config = dict(
    n_layer=8,
    d_model=256,
    n_head=4,
    n_kv_head=2,
    head_dim=64,
    d_mlp=1024,
    vocab_size=8192,
    activation='swiglu',
    norm='rmsnorm',
    norm_place='pre',
    norm_eps=1e-06,
    positions='rope',
    rope_base=45000.0,
    rope_fraction=1.0,
    qk_norm=False,
    attn_scale=0.125,
    bias='none',
    tie_embeddings=False,
    parallel_block=False,
    init='trunc',
    init_std_qkv=0.0356,
    init_std_o=0.0356,
    init_std_up=0.0356,
    init_std_down=0.0,
    optimizer='adamw',
    lr=0.0015,
    lr_mult_qkv=0.4,
    beta1=0.9,
    beta2=0.98,
    lr_head=0.00634,
    grad_clip=1.0,
    warmup_steps=275,
    schedule='wsd',
    decay_fraction=0.879,
    decay_shape='linear',
    final_lr_fraction=0.02,
    batch_tokens=65536,
    seq_len=256,
    doc_mask=True,
    z_loss=1e-05,
    train_tokens=496400000,
    steps=7575,
    dataset='wikipedia_en',
)
MLP neurons of a small language model. Each row is named by its layer, matrix (gate and up: input weights; down: output weights) and neuron, and shows model dimensions 16-111. Each number is 128 + 32 x the weight over its row's rms, rounded and kept within 0 to 255. Numbers have three digits each. A neuron's up and down rows have the sign that makes its largest values positive.
A block is one neuron, or neurons of one layer that tend to fire together. After each block is what it responds to, as a language model described it from the Wikipedia text at the highest values.

L3.gate92:068193101121136080110184097153129099184142136129127115125107092151088127091126164160156071109136059132147151194121142060123107108080056135124130156090127153159119067109074171146088154167128142126147112114144192081106135134115121121115080075095106088136123120099102115127132100132190118150
L3.up92:099150120134135170138102105083169102142102088118132188101131107174177099196132135156160165123112149173131178103128171153155135036070096100092102181152090115194137092156082122102162106196116118151137158174093085151133166132116145085160109117128158099104090109148126152144149137086186193124
L3.down92:139097144106139126169140126164188100103134161128145109110142159106196081139168155095145150137130169073152135124149129155170138131155193159107092157082104157084136172138184108171169160125114098115087120108096154145125167178113157105143141144164172154149133151204138184092186137142092193070
Responds to: Numeric table punctuation. Punctuation inside or right after numbers in tables and infoboxes, such as a "(" before a bracketed figure, thousands commas, and "/" in units like 124/km², plus some mid-word fragments.

L4.gate116:133158100114145133132192199097104139126099160109077165086107114100172118195170112104167103091144052112109113105143125167183073189125134137140166129118106100122122133096178164084175151116112090147139124173133084107112078109118128119067107152067126105101124180116079101139065112155099084177
L4.up116:099078199103103137114115164148089187123086112168169099061148212154129144114144089127036152117158120158059131183142114118119190155113108100058126142163114160135110151157103114206130090099167112113137141068114073157181153119148185147119132083094197117116138054105112173120093096142142092152
L4.down116:202123116136107144125181097170115191143089119146096074114107133201099129107170098145051150072127121075111093170201188128163145112084069140119136151113146139127125124165084149121147109154107102073157148080103148108131106071150108220163165195121114131091131098106162165182151095181104108104
L4.gate156:073109093154130193109114124088146112128149149121083082103141127098111179100110095137116121124158081115138141127157077120162090121140100079107139079140094066142156129109156157118203140126122167101139135100130096120157182096042141147164132135139106115138151134092115170150144113151179111217
L4.up156:184101168136101149081133143128122106158019114140179108131100151116095111137123156113185152074127118164093150143134103074097197131122097101065147119125161089130079093126103125138134175097103142167172135125117157116158137125136085214105118091157165124126169170152089117231120109141128124130
L4.down156:143058117051085130132141144119119187168097087090174133142141118161116107098157155182126098130148105136156158107169163151159171158178134104164131139103143125199093149109118127107143131130163124158116099133100117134108086069131100076147098124081081105156092193136095189144122136138122166122
L4.gate246:153191149163149112163149091191144138133135211139076114069129164114180116101151040133140128123182108115083166170161149099121105103130174140084154138147167137136154102118093173161136119113154110140110070148159119114156099114130138137096117088118135096150140168115136126097139163082127146123
L4.up246:128140123160136104179101115084132024088164137143170142120111165112139131087145108133118147058109157133187125152144089132139128173099147082089144163116138171167189165148122146148087135142090121143152135081111067134124125192150144130093109106157130142208147097133145067154105184121104110158
L4.down246:172175131171130115077148116135157117161041139131133146165108103121097103145109113186180109149137159088103137110146165179094113132091122131133158164108156129152139081176109150117104085141133203186160097151118109108136238148117160085110050135143242136083103138095150151143114109106121114120
L4.gate527:088160091094137092096121120106099104091123154147106041092151125078164082147123087095164138070118062096126097162168179091091086129094126063093151180139117101137208130109137074176109155124162094087147134133123086133132099078087110156106125103121131122111170163125145142110059126136083183185
L4.up527:103096138101076091080162090147129088126080154168105130090170146089150132094098118112107136149148112099141086097142138177123109138081142115160158125116167119202147148150150089187140134046154101138100091076105142124139097169102105159104094124107162159129122115135167103112099162164126159133
L4.down527:144140195086154131144167135099163074154170133135123132139164115161160104133163160122140144167115149122149111118143160179113114114194125115162121096137168120205062149127071176130118104159152124158124134172148195223136128141166127150153133089212134166176063111116126172180103167148107090150
Responds to: Signed number digits. Leading digits of numbers in tables and statistics, especially right after a minus, plus or dash sign (−4.7, +5.37%, −7), also day numbers in dates.

L2.gate104:128131066093142095166144140074101118113133100134126110106126103081170106140131138103065116134157072130064133107127112141145144112048154142126169127131132075157169083114101076092128133104092184146189143105161104200146093052116123099084149126099144192125141099094119087149107153118165165170
L2.up104:108164134155121116036168125092181164133072101146144152125128149137178138103077094117178125137140155100087158154087131125079155154108123125139116098082092168133107116093168050109146127153152128153160134100108153142125124111116140079105179163182139165087084136109146134141158137143155116173
L2.down104:096158106117144097102169105104137126126099092122081141105142057100158118105128112141140174105133147110080192147120128105127193175108149144152108135106075065129146135126171072113147165106144140119163129078146184128116097036086140048130168128152124184097164097149145192140129136172169138162
L2.gate111:121126113127140135155156108091107091096099137134115053162120163060083150085098185175114146143206129161089106119063145130171094108098188118132145116092145118102129122166115101112131160126098160178173127118131129178129108129090109123134080126099103092110097062117039137158150171184173122170
L2.up111:122126055085187134125141154097124098036134159111127154146146112124170162118096126146122113203098150125138151113147137131127119134107169136164112103119135173123175102113137090091160115169185171144088090117105118091126104148153118096087112094101158207157116131103162172190174143094104143153
L2.down111:138122128103166133104174118148125137120123157096094074163100115099090135137113141147138164073170104167102111171104132130180100085136193110160124172131098089134140114179127124164127132143132112153134131083076100177132057181098147115159090130106124120169088149072079160139181107153145128145
L2.gate495:126056118146137046097168114156147119121111121135077169119061143092143082122060091170146213163169105166147110143117075081081163158103107145143086144111169187166168174170059152124124136156140157121133176123140145098121134075057130117115158133112118117152160135107185118169089183126160148098
L2.up495:126114076162116151156114118152130088186092193179068104164097132118057106156095134165132134172131127142132106142162111129086133163085087115171177129166091142141097162073147112117156071153091174070223153092094126129067074117095158089103119162139125115173132103164109126169163159082121158105
L2.down495:164158066103147199141115149096146114137136144149158120155140183153104153192187151119136090127132149122096169099145147188166132099128128096136169158189127098114119101077180096150125152126114134098175116092100101146112062114138166123190126111127145100136138106188133124150152163089091148104
L2.gate995:081116105138159112135115141116145107081134131098090102099148125127157115088115160135113119165157133146075105120135050169116127131113094157112132085145152118119152121097159060080171091123140165148132081145184070096086081060111151121115152129160128127095130091138115125159164155137131200186
L2.up995:094152078090159075135159171094127042113115086127176126104084115135131109114109141143136134092100159111121130190130167100110136144155166085164071150126123152179124088140128108078204089157154130151135178110096140062100046118120118116133134148126114135132097144079146094144095204111121163118
L2.down995:089145106093149113181155128078140061154134084131175112128091131141113098088112126159106206088142198101117118113126141087101122111124139063129099183112116170149133080128147114131175118154143120146148147108055136102120056130134112123119106134118113141145104128106097078147141144125132151134
Responds to: Paragraph break tokens. Double line breaks ending a Wikipedia paragraph, usually after a period, before a new paragraph or == heading; sometimes digits in number ranges or table cells.

L2.gate222:153162080122166123083163116113141128171107128063118088122089119135162134100174052118158158121100062084190145189129151178130055090158101113100089132157105109101118153142176077109138146127182180113135117158130114137118137115126091166176155075156108196086154125124153119155077115133108110142
L2.up222:094154156115105165184154118135092098097151090090106104163130139161157108048127111146188116107110142171162147137094156172096087154086094125108085179141123165151114037143136096169125128159158095154138146137123140139087096166167140178127148081115101114157156133158140098128170127137135114134
L2.down222:111148104155189128095140174138135113086117185145163102120187137105107130122120170148075116117115177104107108134155156126179184129156137103113107134110133102115148117130140142118117172110082154079185167086126127106120113124110140080201154134127149111149080096104088203139148122123186112101
L2.gate454:112160173178120129146134131083056182123123158111163148165160121106112102072144150151152110108076096093118148118093152171134103122155121093183119172118213108163139149072127159190097116124139136178088137127121118077086126127152170113224196083117087138132126112127148118049158177099126125151
L2.up454:132166148119171094145133149141147113108138089119119142164164141183130071180117108179105164066095186144058106073141155194176104158148163150054126138109087051137146150170184123181152143181101141137135144154123124186126124092166115150158129105099066092130146142104106105113092057105087148150
L2.down454:125133099128115104127155127102089136138070136156184155104150172121126113115113148109115100202227137131123187162152129046139130061180124115174142174123087139135120162072099075116135187156084114164128156205152124136147091129118108153109155120125185145157165092134135143197148183149207114116
L2.gate834:121130162172149123098155113065147132186174145136106112111121116147152017110142174115118107101169106102133142091118107128135066102134162112089135066141138054111132129178165160166131139110139179147174108144106105130088118146133114130168121044147152114145131173098145107161124066137100111088
L2.up834:160136110105133135109109076143210135144104129140107062140120118183138129089069102135118152094140093090106136150134101162194105123161164118137129104157105124069137156143116152154138149111108095149118082121106110093127156157112082150178105094142136140100095173140108124184098169197099085083
L2.down834:099155102080146107167085083125102103072121049094149203147134131094148132122097142111108147136151163096115180145135130159093182134104141108179128144094111172150130168155074136236124095169100105117139137171106158103162168100173121080126047151111117153146226138171130168112108184124109126111
L2.gate965:100148177123165172107162175107163172143128156074159137076134106136097128092172101151059147100133127111098158157128157147132109152141159092138106096110154096163120044145137113177104132112171118166069145116131149108099096083132043200149144087163138098072142111089149124132128120102119064149
L2.up965:166107094094144059106082124111067110181121096191132097178120124160136093114126074115145091080195104092145152128130121159182114118147073150090125156135117106053117144078147150119110140093148092039137076137125064067150135206091128096133139126108128161153158179145119099063156157176082141119
L2.down965:137127112103104095112185163099117139134116102093175108158149187181132130118157107144104142086151093105128159073157093184162112132109093085083098121183118132111117156101157123131114078123137110136075116192184100056132114184078092134141132091097165135159120166128153109124133130187183113106
Responds to: Decimal point in numbers. Decimal points inside numbers in statistics tables, census percentages and coordinates, as in 60.1 years, 26.3, 94.344167°W; occasionally sentence-final periods.

L4.gate239:079139148127172141095133092127120137132117196151123091103132167121122075140162125079105108127169151108130114115066123170105066138082060170109174109144117098124115109172106149157139127117131116024119051126176116119136091145075086102121141105170108071142175132084090085067121156123098137122
L4.up239:153137102140180116106145114123097164190151113094167139154126175084116088134068174062094103153165164137132142119139110125198161120123122119082135099143092127098120151068156122150121166107083114080073130150114107096137123122134069107142173089145107137146121107113132137087126097058161131137
L4.down239:130113156109162156150106132187148092152124124160134171185152087144094152094150112070098215116172099149115131132116105129172109143159167119135175134183146119101126174105075135211120189123118138145089113165167133144113102130175109158120180115083110164155192141173149182098161091120091084091
L4.gate533:103142092113119178150127121116109070157130130160056123194126106078092091095194158101092175165116104101133113120090134110061125156105134128154134104085126115146122067111114118198066165112098125070062131119114073150117094127128117121124136136197131088153158144096118128145097134115093123162
L4.up533:146143065079162106125149172117154166074152114156116160118133172154122131107106119091084090105192172138209134180114159094122152063135072084134159114144090134102122103092141183146172142082123126077155152102115185134126109130110117135105145114091162150088153086131140163092123103153147098116
L4.down533:132169145120173133061194165165135127145135131110065138082153088126147155125077159099133092070155154101150082087093127185183134120133077111116041101115140152117111093116184124106123123159117135138146115148164164174154162126127149153108109107160170130066050118113201141123132079171093146144
L4.gate732:172141122141146142078177133155154131153146118125103159144118109138150064116122149103122134121186135097146145160081126130089076139115128165150112102105068180130069096136126093129105144093078112175156130130177106182164118066102091110061099164140064106151126121135120098109086098132165129165
L4.up732:075160102166165087115080116111128135197108087116130162140194095134107149100091139111096167107132148160173141097057123171087100114122055093132169114116127057088134104110170140146145114163131129097141084115126115138080133132128118125083234085164185106170162137056106101087088171128124089092
L4.down732:156117121091147107103141131189175147105154163133151127108112176191135087182145156128085123129164140128177133189128143193125122172130122117049129151134113166080065155086101127127148144152130091118147089085169138146162129108196149176130126155099149109081140106160229098175089166142126128107
L4.gate941:084165031116102123038111189113184130141123085083164131133119086128167127106169161175030152086134139165161105162103101134109098147116150141114128153083132134118155091113169131093149149094154097116107123151117100069167129119062127161143085110098134170173169101107151089094120113160141176200
L4.up941:123139098111153159156137127124130163143178071160133157140175119056092113129100164116094182171148092141113138147146130131108060168172118123119174110095090085129140093139147053160170122157136080146121094081166182119131141128130164074118146165176119109133151125129111182153130103122093139114
L4.down941:120142141184118155091098146091152117168110103139151101078203131139114106094139143113064092118158104118146141165134150117122098135115132174123097170100106131124125165101205198089166130159165131120117131108133110132170141161101122121133111143110095159107156175091170118175199138156177183171
Responds to: Separators inside parentheticals. Punctuation that splits items inside a bracket or number, e.g. the comma or colon before a romanization or date, decimal points in (0.3%).

L3.gate995:113105106143129135118133193038083163147112078185073047082190166107156158087130122142137089101123112138142157192172142082126114114132152097123158199130179132126128165117096139184094190126167113143093112181172140102111192148107095113131184160151137088092209158093130095122135119106141150135
L3.up995:171108129180098099141170136052143099105178077188107060111134121212124156100186136154090079134145156098148147193125096149128111168123114124111109191142157078140160164131166137120163152135175089176108134160148105092144066145134189127128104163121094174141204126146088118142110078118143138157
L3.down995:136146064131099085120120142129145064159160134139128098113132109197062174106093149115119117136118118115087145154127058103120152158101133156132157181179171114190148145150163122114117142100147116102140136045140124173110054079092105149106150132103128134151167176137097111128144107174135034175
Responds to: Numbers in data tables. Digit pieces and empty-cell pipes inside Wikipedia data tables such as election results, census and climate figures (+23.6, 4:17), plus occasional word pieces (adm-ini-stered).